{"n_layer": 10, "d_model": 512, "n_head": 8, "n_kv_head": 8, "head_dim": 64, "d_mlp": 1344, "vocab_size": 30679, "activation": "geglu", "norm": "rmsnorm", "norm_place": "peri", "norm_eps": 1e-06, "positions": "rope", "rope_base": 10000.0, "rope_fraction": 1.0, "qk_norm": false, "attn_scale": 0.125, "bias": "qkv", "tie_embeddings": true, "parallel_block": true, "extras": ["capped logits"], "init": "uniform", "init_std_qkv": 0.0405, "init_std_o": 0.00907, "init_std_up": 0.0405, "init_std_down": 0.0056, "init_out_by_depth": true, "optimizer": "muon_variant", "lr": 0.0111, "lr_mult_o": 2.0, "lr_mult_down": 2.0, "beta1": 0.9, "lr_head": 0.0203, "grad_clip": 0.5, "warmup_steps": 200, "schedule": "wsd", "decay_fraction": 0.596, "decay_shape": "linear", "final_lr_fraction": 0.0, "batch_tokens": 65536, "seq_len": 1024, "doc_mask": true, "train_tokens": 987700000, "steps": 15072, "dataset": "wikipedia_en"}
MLP neurons of a small language model. Each row is named by its layer, matrix (gate and up: input weights; down: output weights) and neuron, and shows model dimensions 0-191. Each number is 500 + 25 x the weight over its row's rms, rounded and kept within 0 to 999. Numbers have three digits each. A neuron's up and down rows have the sign that makes its largest values positive.
After each neuron's rows, "fires after" lists the tokens most often just before its 100 highest values on Wikipedia text that the model never trained on.

L3.gate459:541554506496499472494490525470492522428496512507505507487506497520540472520464511481526541497511513510544500483502509505512525545484521501499480434494454523476515512524522493473486546493480524525477470504533497509478506456552521533531496485490487503516485466513481497477481514519476517465516485535500444474496454506512510504527532495505483471453528546495510508502489511504543518536521514505482509514503484500515534514519524519489485515484512495471507472483475507523483498453427516495523521473511499456456431484501546537527504520529477523513491487478507480502472509532537559511
L3.up459:444474477570524487563508491492526497502502494496470468497478482517483522476489497502486522508490504525531487473499500503483476519507492469476502489513468527524549503526460476492470424512495544455512494446517477460489485537503444523516551492477537471508485489491555522499496536491486492466506495504492518466472548514521537495492513471500499518551489452519487435493486463468568483513452507516504525481514438481532522537517463483509557523468461503504508474511466484535500487575483497505500518519537482501530462503526540519514500490452491503471522518506514512569492522524521513511
L3.down459:537467528529465511523509461498491490516525532490501484537528501522518520458512536506502509507539504485520475510492510483533553445519516484496496506489516473436511516526479558494467460514510562496490462456494483531478553478501532527492503504496476527493531493533479477518514499492501521534517501496464504483512514484523500507485509538540516464479530530497462513494510522463511518547486465462473521531506464473484487476494519476512468521491457510507495542475487506499476506525515473524521462481506524513535526488472510523477487515492492517478508512527508503490525478536520486528
fires after: " |", "|"

L5.gate818:479503516426512491528511516507454510558482486478524495515449549460479483502540517474500477539508565478493516500490478487494531523493528523478500520518536516476512453478496506515552476486523485529516510505488484489509521501467505467535461485511422489451483503511506518510503525504528467491459501494550467512513474509497487515533484515488458476504503564517500453530515488518507480469518520509533532474501487474513543542488489516507500523475497506486486523542497511525484490463470522471460491560495468523473528512498489499487536534515516494458487497500491489487452513475544466495
L5.up818:523511459472485498507551526492517502529523419449494479505521465524509487481536506489502529467488518514480482531508485474490537543496502494484512539532499528534449490473502467566499452529505499530501515528469519479514525476522530497474507496471479497519517489517519505508499504481468465513488502551486494500509530460493525501519512498545473474477518511505530506537491490498516552514553535505452518504493469497495466443511464491515515494480576462542490498526537523507489502483502535540451556575525506504492543478521507501498481501518505464510467519473509472503462502527532495504
L5.down818:529465499511467495512529516500521460538467475522508459474477513453545489466495483460488547544505502507471517488484502506482546516477491513529523551510455506529502477479484537512487474504462544509509488525478502500505486482473497508513526494460513493473469520511470475494453549510500494514500511495559541496538511491523513507530444460491485498493486461509478522461461507489474538495496436480494526471546492523498603493517505487476475492493471514499528531472469470493520471481498496469470476480519476536493490507546492524475497527494501457498471483467481493508532563537485504497
fires after: " ", " votes", " 0", ":", " |"

L5.gate1200:492545509483520522481520482528510510500502533511534458503490489541499531532554487486461510533500496539537537525518474486541530494544540508582510503475456421509513469493484543507508463495485515540516491504524484438482501500494511500487516502513526540494500516545501519472528513498526486473493476493523533469480523521513507527543478507451519515491539518506459479548499494507514462458538487482517451468482485520515493518507472463475491509537541462438506429494482514513471499499568482491476468527490522497463488514504493517485490491537547477540497486531505448523514523495488485497
L5.up1200:499509478467482517496489508531494485511507453485507547462518508510468478537457486463490478507543547480535513547512515496472506510542534492456442516505519524529447513521535520521522525502521556497476518475503474516470454489504495478514472519483494468539503485493496491482491472481486524533500499518493486479499497498479510475499456481479509486485473531492498464475519485502488533557482530488480524466502508494508497495543552505549496451467522509516514544489506479489458488462479484542473522539503482510492483446524474463484495510467536479472490526485471513479494522509459537536
L5.down1200:520487529537499487505514495468504506513550466480470492528521480504486486491474489540487529506524476484502445488533514511521509545463470495536497482475479468525444491505508519478471497501506539485509510496499492502506502503488472476471463502511526510473501489491486499484460519516525503504516496458535470500517477493527497509457511510479481506466478555503507501486510483527459497527517522519507487518517503534497477507552493524537515548501441475512495491522504536552495534536500488483473507476446523494461499472490502581537509483501489507494524478532491486481458516505473478470
fires after: " |", "|", " his", " a", ";", " ("

L3.gate193:461485520476493486497534514500499479473535544485527498535510504468479537518503517518508504483448481454497513472497466520517527520558468476462503565508516479506497484493515515534503479558518506502480496482531545455494457488475492487508494478515520483474501516480518474495516479505465511506508484486530562452550525506451544474493477512518508481528476518516499508473515495484520500499434516475493484533533491456486540477496513520511474501511449469528512495506512530508518510488444514506466487532502453481493507521482539495483485462508504479503465506502486512486471534514469512512
L3.up193:509439474534507476510461495515521448508494461488481500537476474506500491510457477466469475509505498495489526463477522477465487503495475526476465509485475566528506499463526489518466464477503458563497437492480498498473533517550508516475509487501492487495545511558518522495489510511486479523499513510430494528462524442516491510519491452531454466510471543512507495465491460497517527508491503534519486546499526516532491508507509504470486517531502498491503508505519485477531499532536494512478515494534493509457520506510513499531448510508532510535538524459510506452502482498532516473
L3.down193:508516477456472512498494494513515472463496497449523500488513513490478519516504531519498505496518471496525491451485459506514503516478490502492505510546504520493506477483555483497537494503502511487474503505529526468542463484477555487544528478499484508523499464473488479471512535515511512504474488506531472470507479536515530494537514472517498522497524483499502523557511462483489474486495508486487515536544450476485537518495487521492486523508431524509478499485524455478520498486453447476489504517518488481488535508539505483490523491559499477483446508499538502517529507573509531491
fires after: " "

L5.gate0:469524489481488535494485500505512479484516517543501462466512503436509500491519457460478432482518474511533481515459456498468531481475470513473570537470486470525479458458500477509528519514495495482515552529554537504471528522496477520456500539458546487466491532532500490526510518504529483519519481525477489515490519507500484509475542510493471470489481472503492487499532477509506501510486516518502516485455490519485504503535453468503506499476507519467485538475494467519511479480467527549561479521516534490525494526500544503478505485516517477509488519477505502491476505513501502474
L5.up0:500476458522465501503529513518502527442491487495488512449486478498562512503507497511509555499473499510529460531502505522500500505495494529472452511510516491538506515499507464476512512512493472532469489532476522598508538540484481480448494497502471516524515509515477506429477496494513505496491521511504434523517475504490525527508489514528474527552449456512496522520482506460439509509516468505480500494504498536491512525515504467456528476488516550530504567548505502487476515506522499490507499512563521480526551474550502523501488528478516447490524473473497491499463504543555473485
L5.down0:419499481496424499502527500503522495471515522545510484527533472506511517504503515490527511497480476500474488484488509512495515520518486499485530495509511493527440499518491488491448504481481489516507479554473510488493512503514530488521566511475525482535517511473479506512518465536461504476525519473483484484499531474468485480485483549490507477471528493490458478512500558469490485491494487519473497480527471450511515502513474449490514535503525513479453520441470504453503517510509475506501487477453533527489518470513456494527517511509493489509490502528497534517501526475479519478
fires after: " in", "In", " (", " In", " on", ","

L2.gate1216:501548450492515493500440488510480467456534516509477495459565545549496523510483522508517504530517469503516504517561553478509508513529493527478464460463485494514505501490505530519489478532511458491516482485512485486495520523476547497484479495505489475551499518499495482524500480499493461513488486495508520490458524487580496448519490460462523506516533498528495487533489518526490479509474522508478527500564484482485508511498460490485516498526499526493531505493519470508543482497510502520505505522515494504522467485488494483500475452518489518473509448522473527464516466550474453501
L2.up1216:449473518498527519527438542477503559503539496507482514522492462486498508508490474537496509497505514496516490492494509535528445499516479486481503530486508476461519464488459538536486531466501496463466497512495451546479481531460512535517498474533458521503472498436506527516458472513506540510534533485484517471500527550502513476512526477454512549515537492474488500504521495483472471487442514538504511490491520531472496565491470486459496516481480483513496471475486511527470465497476487485499511492424481433479522477473514455528552520511501513549481515497509502532474493505477496542
L2.down1216:535475508497459507535526489480491535509532516479482542543515539447481473475519501499521499459505500484501512492477514533489494539487478482491501496516518459493524488494531518535498501456485474528525482528512485508492510524488518495500496472513512493495501470469485527509484488525517533495480533492523486483524492546525534496502540533502523542474468469508503492459490479491541498504518496518533476480485537487480488553464509513469509499466488493468501488525489526487474503522541491545499490558469537482503522493451531485484514529529516512487479531478490512541526485504473501518
fires after: " |", "|", ";", "-", "."

L5.gate750:493508508489476532496477453507506526469464524557490513502551497524468461564527506511501471530523529515485502499475471524525524491500498548507543506555492505530486499551490536485504489499522485511523541488526536521461500509475495460453491458489482500509521542481536497478508511466495527500566440495474456494487479475448470503493538512535498512482512469506491481499523498522513533520488483523543479462442506510488525484439513473490481503498490498472427475482491462469514531507505424515459536497480501466511515531504493514500504486478494509483507507529489518524502491528517541504
L5.up750:524514463494505484534457480461473489542496437453473450517518478453498497513477505474477545512514535474492519497489502486502484528536455513510505484483501497501459506485483511495489465491516489534487509453536515496530504482533493511520492532483503515496450559471465477501546457467513514539513535512535487474561494525534524532490493515564493465491512455558531514526469509466505494505496499486495522442464546508487511489528475503516531492495537476534555485533482486520514528509488523505466519503533434481524562480495492505460524488521512486516525505456507437502483488476530532530
L5.down750:487470526506446516498507498489495497483517518460505527494500534507470475477518491518539510511494476449503478504492486491464495488479484529466468518649561479516448486491540484509528460516499533526508507522468487506531516528498484493529505504542525485502518447514505484477532497500502554516490492492477533479521471524470508523443501494489544512488505539528467476552505479527482488483519510500508467514534545498487488525481528483541496523489523494494469487461493491499516516469486466484493478470469533490499497477508540527490428504503503532492499529523429499517502524508466485498
fires after: " of", " during", " in", " that", " from", ","

L2.gate1298:466467529523487518511490536454496475552434533455500500523510474515505512529498511500511520495501484474511496481499545513525494512483483496478521509532503500487520477474515524560502504513513496472496473465525496481478487478524463475509508552500490497458470455454485505429517491478491511481510516506520521496471506523508492504484487502512546478504497512509539503482499521514522533517486522516493518472532463514497516481517517471481547510513466451531532455499504483489479506470479494465513517537479509527485520547505534529483461532508472486491525541492481451494475509511507478528
L2.up1298:498475526483483463482512534498534546479498488484468475504497514473431536522511448469530519524505547487545491513513490514490510503495488502481460491556486516561522516511484510460527504514496518481479544517551552477498507471486507517521480483521497511461521541469503515494458497489454490469521508514444489493520508522490505500496505489464466475480508473519506503540484514548533488489504515456522529491483517535515477488473493506528505534485477477485527491498486556526512483521543515514494519510511461480511476514514536553502455500532512541523474473510437521499518532511540504523
L2.down1298:501493533479478520559495543486503506470500509523517528504486535509510498526503494478514513480522505491556473499491497534541496493537508458500477499539514503503498530515517542527452498481530495506471506497468492494496501512537527484507498534491522474474500480443509487503487479503507532486500465437499510512499483456513520507465478529603471463498508462491511525492506501510500503531499495517502520505512514502470503514513537517452534487487474479541547520451486488461525509508506476502485527477456488526499490488522524526500480508476474466529523513529466512491473505499501525478
fires after: "–", "|"

L2.gate47:481488494502496566538508523548513478521495534549494506514486466449476476531535535463494491514495495518524496506489521485446530496495494495497480503507529551516487522510503474469527512513483500497485506493490507462522488479495520483524524520479495538538531501503439499499514487500520470500498507504527545502440530512464495509531508493523486522506462500478499441528486509540505521494486469488525505511494489481515518487552496505471486533441437502514518477487522487520446502512513463501513484502457520476506452498499473513487552491469521500467485472484526515493478513473495544528
L2.up47:517496481443498477446507512499513525459519492531452479573505498479510509527478510485521524512526478470514500524509498499550507479516469470530503520480471484491511477472487517461501482505453522540515493466497517474483520474569502545460513505509479524486516470500479492485505508517472523477504481526475512457517517484509512492495506436525491462521475538506498490513515494486503489472513486470502472501502486529483512530512508504536515482501477473459513520487524513498502518450531546502473499416510457516471499493540532486529515508497470502555502521463461512495471534492496540447
L2.down47:505513489496525490479542470535453488453487515486504502550475515495517495480531537503495481471464513441500476513526507511458502479518513493503500514522535505494482522506508495497514511514470501463498453502521511475531509515476508469499553475518485542549480495509464493478522507497531524479529527470482495535487523514554546525448533500514479541458506504483504521473491462421503478546517458526511501529518453533550502507524526445522509536475506517519482467549488492532522476476541483518475479521500499506562516481502568496485496528465493517501475532514510494504485524475534496529
fires after: " |", " University", " Order", "|", "-", " /"

L5.gate115:502489517510516508488518547422472522470541534464516499470493522515493521506520482507491520495487496465465474469484513479524495514492532531472479513545511505459554505480513509496490511480486538533497499491499456493549535515530510489482495469513481462512525493520454485494515494512516505513487506512479506537503506496480508512507467492498462525512524499461501480534466503536487463471483539543525505512514501501547506477500520514539514476515497478536528544459521469505508483530462499498489517486534454502511497527477522505510510489478534504500491540515494468502571494527474484475
L5.up115:475463472513486535488508504500513507482516468532489471478535524529478521522474520497442499511549546518485503511505512457475482521505471552514461508474486496434501465556504483479542515492505493471521489477490486453520492528495514538492519533496521495496506529501525545501451536503497549526485523471540456447500510494506472485547462505503504489492550501472495491481495520536542481509447496483518541532523499498483522489502505492488454511528495480514476503498512495455486485544504520540503485482479532526440498497489532499453456480543542500486481497512512536471505467482489481537
L5.down115:531474504515507502500504502482467570503490540511512478522480511503527475500514506470532527492496463555507514507506481546504451477486527491515538507560518511520505526476530500513507467544485469524506510468487464494473453527501480511473512507511506490503522513485478522502482489494497477457548514490500524481487550535482515455470538463509473510526499504537490484524521505524488485479511487505517475472493488552497491505531479503501487524459504492507508471539481491503482510505497449480498461524497481496509479509499516491573497539448531463458499470530497479505504523481495476486
fires after: "\n", ";", "|", " |"

L3.gate416:515526462484456538544525513542528543532477540474458483514472487471511487510528531512470513501501475507519562529533495481497471507498492522516513504499440509514497516445488462494471481435519492486477468508496520468516490433570490504471474491493502476529502535512487507495508493520510466480500523475543500529537477497538479499478461508494521489474499535485490529511510542472487513542482505503496478499440468512504516509527519516454498507530482496496500498479503537498533469499505460459472548465529493520504508482499473512500475521531554496482510513506470490510517453499482487521
L3.up416:530444456540518523493551499506478499482525504539526493553511484478491505475470490425506473493526491510503439497503487506468501502505512487498493481493480528480459486557493498527507448500507476488485482516527509506511517517500479509514483507504520486469505525492462518455534519520550487509490501456497473486507471501539489531503522471457490517509464509480518465466514539525470522508498497515500529514457519462492470503498517523490512533528473500515480489475510512476540504529504505470479545514473512481515500535471507485482470496502476507486487465501468501526512478493470468475
L3.down416:471497522504498492488502467511531488480511455520563462469515483466495531533463490506518516508514526526498513525488494542544484465466474486493478521512453495498506489496481505492549497534512562552511494505517485485505476530517496492460529474505545523450532547492494479533471439526494523449537492493491471516482523517509540477504521491490509466509534502481534536506444479458493500477519474513536448473508492534497499526531527523466533480488534545491480523491512499513512521464487534494494544496466528522507448528512500516466510505492496503494478501553476540506499541541497502473
fires after: "\n", " (", " \"", "-", "e", " Sun"

L2.gate814:484513479491527507458485476565505532488504468511465493485487475532537515518497531510494490536518486494507495509499510513479506489484505508491442519523501483530488462524530459530508482513501481518498488505492494535457559488454487455495496537497524507499444506502511509529554526490519507468511512511495517532498482510521452497527534512564494518452462536483495549491496488547519466493506497520490521482496458522456488529487502519493511529495519509518534445488520509494493491500532488540481483433501500496486434510486505512462500494510506488473445503507558486536467476520462494550
L2.up814:523536498519484488507522493478500553492483514504492508498503501457466475481515493518519506498519541485520513503489491476509512461514483529468522483436485482479496522513480487477468497498532483505526515497454512555483438489522547495504472461502494506506481496485428506478446488485519494513507511478496527506494515520509518496521547480598494473494518482507501516480477497492459475489539491471485564495511490473527496532459519506517520493458545458500505451540498479474517535473504511499502400481507513533497521506495528515515520523497514495480544473512463493469508509483541491506
L2.down814:478457508481471529515480547507472486536488508515533532472496514501515492512524500487510463486495478541490506506475465505495471527509532464516498518555500508537503476475463480509500478479505523519496478506561494467533486466476439458487503503498485467512507548496537473504504465505523499494477462499531508497546435493485513473531501514445490476510524494506487509550512502494522508496462488456464459482488526547503521465514482518510480461493474495463505525496504517502488489523466498450495571511512471470471496518511493500482477503522505522537447521488524494515500528484521488499
fires after: " ", ")", "%"

L3.gate1287:492475495487490490434484500498517513477514496505509505506454468502516492514528478454503528515506547549507474498527494541497491513506526471494496475462495487512528479493486499487501471489511509470526482476472520492463435529509509511482467551485482473528509532504505528487495467505521525510472507477487496512466548505522510451500497480483521461488479487470515506522519499482472516513473496506460481510454510518482504524536551480465492533502475488508523513487481506497500493494475482501489516463513523496476499520503495514500502513480508469483512475524492503493470483525526487512
L3.up1287:491494480540477514516524450518478528518486511510461517483512515481452495494503499482543487499493483488450511506531539451534473529525501505460513560462473507474486486551462528494538502480532495523512487490508510489492509514483497475498530534510501524485514512495483503488474494487497492475462501494462545532530521524511532512531512493515482437543569491481509484473510504494432494476513537479521527458455497520504520461482482503491497512469491528530542509533499485478516510487485548491493516479513510491546499508503519529503462503500508439504524521468524517443515515486456545519
L3.down1287:521484492432510495479501500477528541506518494520494508469492531503499513521488471443476517501483466530489499493481466542539480493476495476472508439501470532488503512551498493483491491523493563514480524512474534472515456550496492478489518525499481511499506563464520505510496518467514536499497484519544506455513512459496527510505520460511552463481519495457501550494494502539480506514464514457491502510484482527511564528475489478527539485518465478499510497524462528482494495496474483496483484467458563461503515523545491527511481538542516505518476527501504518535503461506489470511
fires after: "\n", " (", "″", " \""

L2.gate408:505554508499518516514523475487478495482540514527449514504500481489439491496475509515505510529494482498560498511514479512507508489506506506438455478538474519530496476536469492473494506489515486508463513493484490474512521485481490477534496492475508475482516498493521464525534516482464495523494473509560471513526507473477528529510526517463474515470567508508502492521509476490461504498481491510503467494501499507488514489504552513487550507513520472507498486500496522480510466496488466478514545507486480487459496472495504444504511482505463500519513530479533492506497543504519499508
L2.up408:474507452504474507538462502473479493493506473475506462440487514513505498547503527453520466511486483518485520470504499501477528488497488491460490500515512499529531533496512512541554463527529468507491550498499427501502470536456494453496504500478467442529518482482496511464500530466485468515490529475529534486543472459500514469476479490498523480490493525467500525484551523506536485518502487502449511525491540511495466492491477465477468459530502498519512542516495450462505477439498514465505511507507507450521507502493497474541450468467550431509496482478494518481505474495574479491
L2.down408:475473526459513516435469475488462498476482508486490482502513497511485486450451532548481503489484503460525520514523499493507507563498482503509523517639513506516531484502501528472533511509484533517500527476520494510547512490490539476520448492519535502483504474496540499522493480526499535494510463525487486491527468467473512516518492480457516530514503459521507463473517517508503522475517501519529451514491563533504534445493464524473549450510512460442486487504509507468464560520512452465462571504517504515498485473523467501517478525514527518524515516488482525461454489506463551489
fires after: ".", "\n", " that", ",", "\"."

L5.gate631:514508481536515476503477495521481452518512528524442479493482507522530487503513481527544504541513511458534465491514562525490500526479472506469472510492476501513534498448499503505499474505523510528510500443479569476476545479526495473509489498511521531511450444501493468542472508442484504478505514496504508487535500496461449465491527485452467461497471487523473518521544449519503515479497518536501484491476448514502492477503534491485546485492520516462478465547529540500479543511508490515498519501479494474467500463478470507484526500479532512515517511479499498494521507506485465483
L5.up631:495497515471477473487514436520557482524503517543511476480523466539488495550519502493459542484523515497462544515483522506492511554478493467539506506516456539461493520510531491527461466502495530480484479530488485490488460538467536472485496522540480508504505523501517471524505468493483486498507514549480512483533518519525496486504467540518496502520495489477527521482509466522446508468489487521492492497467476449468458502523493444484492503487519508493507514561502495512520460502489501480525486515555505550528514470534495512523489463504489477466518514543440451506487520460542530507
L5.down631:495508477516530515532518477457494516506501542495504497519536530519477496487511475523513518482534496494497497540480492512466490544498499504491526475530521490498481489542502534509477476492506461490501546473475519508549478493496487400462542510554489488527460496477498456496474488513524507481517459461473482518501513441508443497503456529524493510530517466498512467525507467486504477511520556476525470490501514506534492497500494478518521535481509504515517453489513542503478504526492493509531515522537499509502505492493437492515466537522533451448506491479476479499518498507473488494
fires after: " 1", " 2", " 3", " 4", " 7"

L3.gate209:513490463523509509483468478474485531496510523476467526514454490497473509541512487501561513502492478526503495503489485475483499489484449503485497468495482495481506458490462491529483483492526462508482539442472511467525495511458469498477481463493477481517476471485508489491485503512426467496468492507529474513470496540519480500467432490489477534497509501508488476439505509532508496491475512504528500520484522505508502481500503485488535575511516467505513460474535497466501477526467464494525520464482518464484483489477494566481517501505522539518521485492517470502505480507482492475
L3.up209:475514506489533489503545487504485518548484480488497507472510451512471537464475491510481504520478477435438530523463508515521538512493521480467495480494509494511488544529449512481446499487461470491510459536440482468484503543507499479468509476493489529473503458532510494476493504532518457482481533473508510460531509516497516516541501502460453488494506507548477548541508488549460529483491496492537507498479476505467535508520472494487554519473518528468463531492460463490488488487517489505513503491513485476489470452517514575502512440497437483492517455493445461534500560569496522471
L3.down209:475511478457498541530488473487500506477474502537478518516530501493505510503481489483515493474525496472538503518511475466534533516509487476525527526477480487491491486515537521495515504472509493501460499465486516482509474520500483535522542452503483478522514487486545505442509581499541507473515487513519561526440507489505511535528494516529512553523492491512511510518543498491523531518485515506520480465551543512524478556513506501512505476521487498533515480515508489498526528514501513523477487511489535479448546490514497499519554492463513526521518515497533491468493474501543509505
fires after: " 1", " 2", "|"

L2.gate1109:509493470464528429497515446418502493483526521493463493500511533496475485513474500511495458518541530474461527549501492503508468499468522566492495525486518472499501499499470488462497477530498486510465523437460525540504491533468518518525524472483509514468471509504504513504507487479475493550521506488508475510471554496492466492516495506489500502475495498514490531502513504517525500539525513486503506505494489494479574512510490516486496490535503526497509498472507513505513550478479498498475492500501494489501524499471548480552472499502515523492495508488490538490445499511439454459
L2.up1109:510524490454466481489498509496520528497498502475491532536556478508477422545502486458526540501461536462486541453519532514479488537521453509458502451510483517510466504499513516512527491527475470542488511515478482569493486515490552515530555467510490523489499500492480474497529477501496509500481555492540500496466514512479483468487478506487508486532508491507548495478459528518475470538486480488464492484488526495498544502506517510526552479504466443512526501493461534475513468541498521472510484523450468533479536514502496481530460523475497490517510489486521516504529507486525527475
L2.down1109:529529509555478511501540516515490492543504526493523514473460486468497511525469457534460494473480503533479499529488476525505477464489529486543502521508512496523509474474512482493488485508588529479474491506466551458467487495474479512477493528507513490482465515481479520538510458526495515455533505519532529513557494478534524493488494530465495476489504494543476495525495479524494503544499490493506471479510500527508500487511515507501488488446475518482522489516504509530490548495510470485495517482518492467529510520523518540479514469460532511479451544494497515558498519499470486517
fires after: ")", " votes", "%", " "

L3.gate1187:493497522487520456496475512509454525480500513486510563427484494460456523482515517498493485484500503498503475531536497506501482517507497551531454475508505470519568516509534535459462450525521477524477469513485501469527520492459492481512491470506518527506508516535484488505454509492501529480505467554505474508493531509500502511514514489487483485541527535472483492516492469532508526461533537465559460532472489542455476529508507503465465529502507483481558477466488498513493506493544516494501496464459459480514523515508521501467493513497501476459519495504455503521495492481505501487
L3.up1187:522433533475539507501498524475515536493520499524485502524522509490496505533482524539513455513491499504503494503536508494482486459525490526520496487525475506434487514480476510497524522512539479521557479498523481509509480515488502539552515474459518509483502528456510461522514556487497523484501524504476505482515526523497540561488479514497523461483540476488463482434485481511477525506477503474434500505484518496532503485510538514486497484473523468502462470465504470522485462470515536523467540495508459516517474467483438530460489497479510501469535498511490481555515524484515473529
L3.down1187:528507507505525516512472491502524554507529524493459530517505491475484501493456512520477522487486466496493534505543529519482450465521472517509483539519508508541426507495507479470514503503472522547524510502528460472462490479506533498486451538477506506532504495507500454463547482482492444523503535494481510500465530530542521490513553508489466506476530524521518492503452502457502481529488540560499530518526521472480474529471535515505522493494511506491515497509524518490496550473533490489554466528508524475516505510432530500482469546470476518478505543485533498471482544474530530509
fires after: " |", "|", "\n", " and", ":"

L3.gate158:499512528510499507516505543482493520526502486502451549492510513537497505541480500476491480491526465512492495534511528467509477498500492472534496488544500472505501507522548501540509515549508535503473497503500505502499485513482456517484510475476489542476497511517470516501520485461508504490535479525505529480528493504478472480489510486472482443539513509473531537465499478493525490535517457557542471520459474466546486521484479515463474502506503452519544502531461549558512488529529448508471475497512461515511506525506496496505492481536511540486471501541483512502486488476508511508
L3.up158:491471516515476564536464500495524481545539490513479527478483519526527516500506478498460534452482480491513480540495505501544488492497514497482466496486483487517495480482463482477508532467501492515491501496489478529511529537510464496482496509466498478505507567526489495494509493474483527506469509492506508467477487505536528493484465479516446465510502513534507502519460501553509479521501489558524489528514477514466508524511503506463551493452522496512535542508546497469487504504509513513515514517507468508548492546484481548505471520504460469525509515474495477499525495486486531495
L3.down158:471497509485489538510529544477516473480494485487507468516521512520480509532520517489553497485546505449499479452494490499502480506510537500503494483536546496508527487517543466491487493492533465508501461501492470497501464465488528513483516573541512465490518477520456522511491468518555519509498462465465495517482518516495491520520508497538492481478501517491493533508504483501486497496479512483478522521490534482458555496517491489500505494486505475464524485505503490455469501540465486519506525498488463492513504499497467467470500485483516517509482511541485522485523485485503507482
fires after: ":", " |", "–", "-"

L2.gate615:472527455505514465493521481498522504533472530514464534476496518496509472490515561499500533528451529473493491535482515486512511517501457494477524543490524483531489480518470510484476484446516543530509502464506486489516509523513514497444461501505454530479500523502514514497487506551474499527504519528485503523538551482490461509498502454483492462475461553499523522514474486508499492517478512505485456525510484518526488510512487502526482505490464521501546502542494466504479450495495503495558515463496529475559505535484496451445530481478510488490494488486476516478461463490482496510
L2.up615:485504491530506477462499560462486463519512496538508527483488482525504548483518519532497471529499473495508522508512470487488496487521497488436512473492496473498542515501493554514524492491512461509495488485503472474516513513495495450510556507506525507471483485529496512508518507476504514538488493481506475525482444514480543506511575505517544518553468487494505506512528504532497524460488503488543513510514534521519472486517481515533515457502545529467510512467538434531495459554487517449478484519515510481490514542496478532484473531522547498489477492481486504509522486475497489464
L2.down615:541545511485553489488536509450528522525507497443548485457496523503479513528475497490492517517491519497537516509491505497479525521514490468488514538536553503515526487513531497485568533476466495463459540505489458532508483486497494471530523485501521568516473471506549499493469493499475525530546514462542489530496508542502488488511478555452507498472522505499510503521475508519488521486482456500488436547490492493542553530499495509519499468562481486493495495503488432527503484482538478489491550504545466522461526510455497511511504479511511484529468513506470492497485492497486497487
fires after: "\n", ".", " \"", " (", ":"

L5.gate724:556492505524517560507483483494540502506505456538492514498499482483484510501518516527473524527501489516472500492489473499489510473438487511496539499486525470488505505499446483540470481448496489506493508479496527473476512522506474487490515543454522503457517520492504544536475505488502467536482497482500506500487548517528497483511526499500446478451522476505553445470548505507520451557469528558474509492469463500525522480500483501518536553535497479498553508517498522542559517458497503520500481481490506521508484496478540487510479497487526527509517468422487504509470480531507515516
L5.up724:522480526493508541489552512482539486490503495499452486505506484480453500530489491530493499488491465499553483531543500501487558523505514493514491453512512498483502532511474498467497453500526505491515493497515534548514524539525486471526495541522460507511493444533466522492505510506535540478519475526506511538529474510532510545503488505544516527496461517462497507540489535498534530423492504487489483469499500485482473463522521483513529481536548526472516497528485502526540536497490497447484529547491512466546502546497520501470466487509503508515496484526486494522493501480473476519
L5.down724:434454560477494499509508539478521506478498473471488441457531449509493528493534499456493487459535524471494482533497509522512526489510460494500490492496504515517486494470480498526484496531502484484524501496477529513498477501557493460456519524542508490506475489505555467493552502476490528464480510488507508482519477487515496477478507501550530510482515471479476517485529477507502497480488515540516483534496506480550546496484513469451482498494554564467465511452467497522487512482553490492493551517518489479557521527523489499525526495511504526520508510510525491491523492488484536487
fires after: " in", " In", "In", " same", " 15"

L5.gate243:493478493480531509551487553487502508498552498475493544495517522509491494502539454464544495558457501529481504502473489516478525494496538510501483474497496514481486530506466535490468515515471474534465507475530524505488500515465521513496529508550470483503559507530512489523479522544491499477499530496527493488496571515478504532507465494470503492527524524438485497506517469520510503482468505533496511490485458529495445510504499462517509498515447488519536492477499529464465499507549498477496501480473510463430512539471520514523513521512524480489516472498504485536482522498523458488
L5.up243:496507480476477479495482481486526515466549502502537484468491507516498505529466486480488464523528550549516485507503532456522480482498430489496468477491510532497504531469469528478494540526486488511534501475534472500533514490498552513492478470564515500479553507523455496525526501481495476529546513512501501496482476481539535537510497486548479489549474525474500498459515527492516516512495472555506501478510457496476527480498531525488469485502505449503516544556507504485459503494468492475494448548498463530535522523508522508452527482492524505479520489503508477500504515500513543483
L5.down243:522505523491502489511496499542472480484506522504475471438466487517524515535485536478513484520501503494470487491537526474500512538480494491493487481531544507499522499530529528453508522482474449481523477477496454489533494489519471480494508517485493490557507546542490511456512444492515487453498518509518478500414486549494465488513505556536554495489476475454479492494521506501513505541493497517531519550513476480507464497493469507514455513496513482495512506495528465505499473500487484514519538573476524513512507493510522545506512522496495537465475516539498512490486492456506508480
fires after: "\n", ":", " one", "N"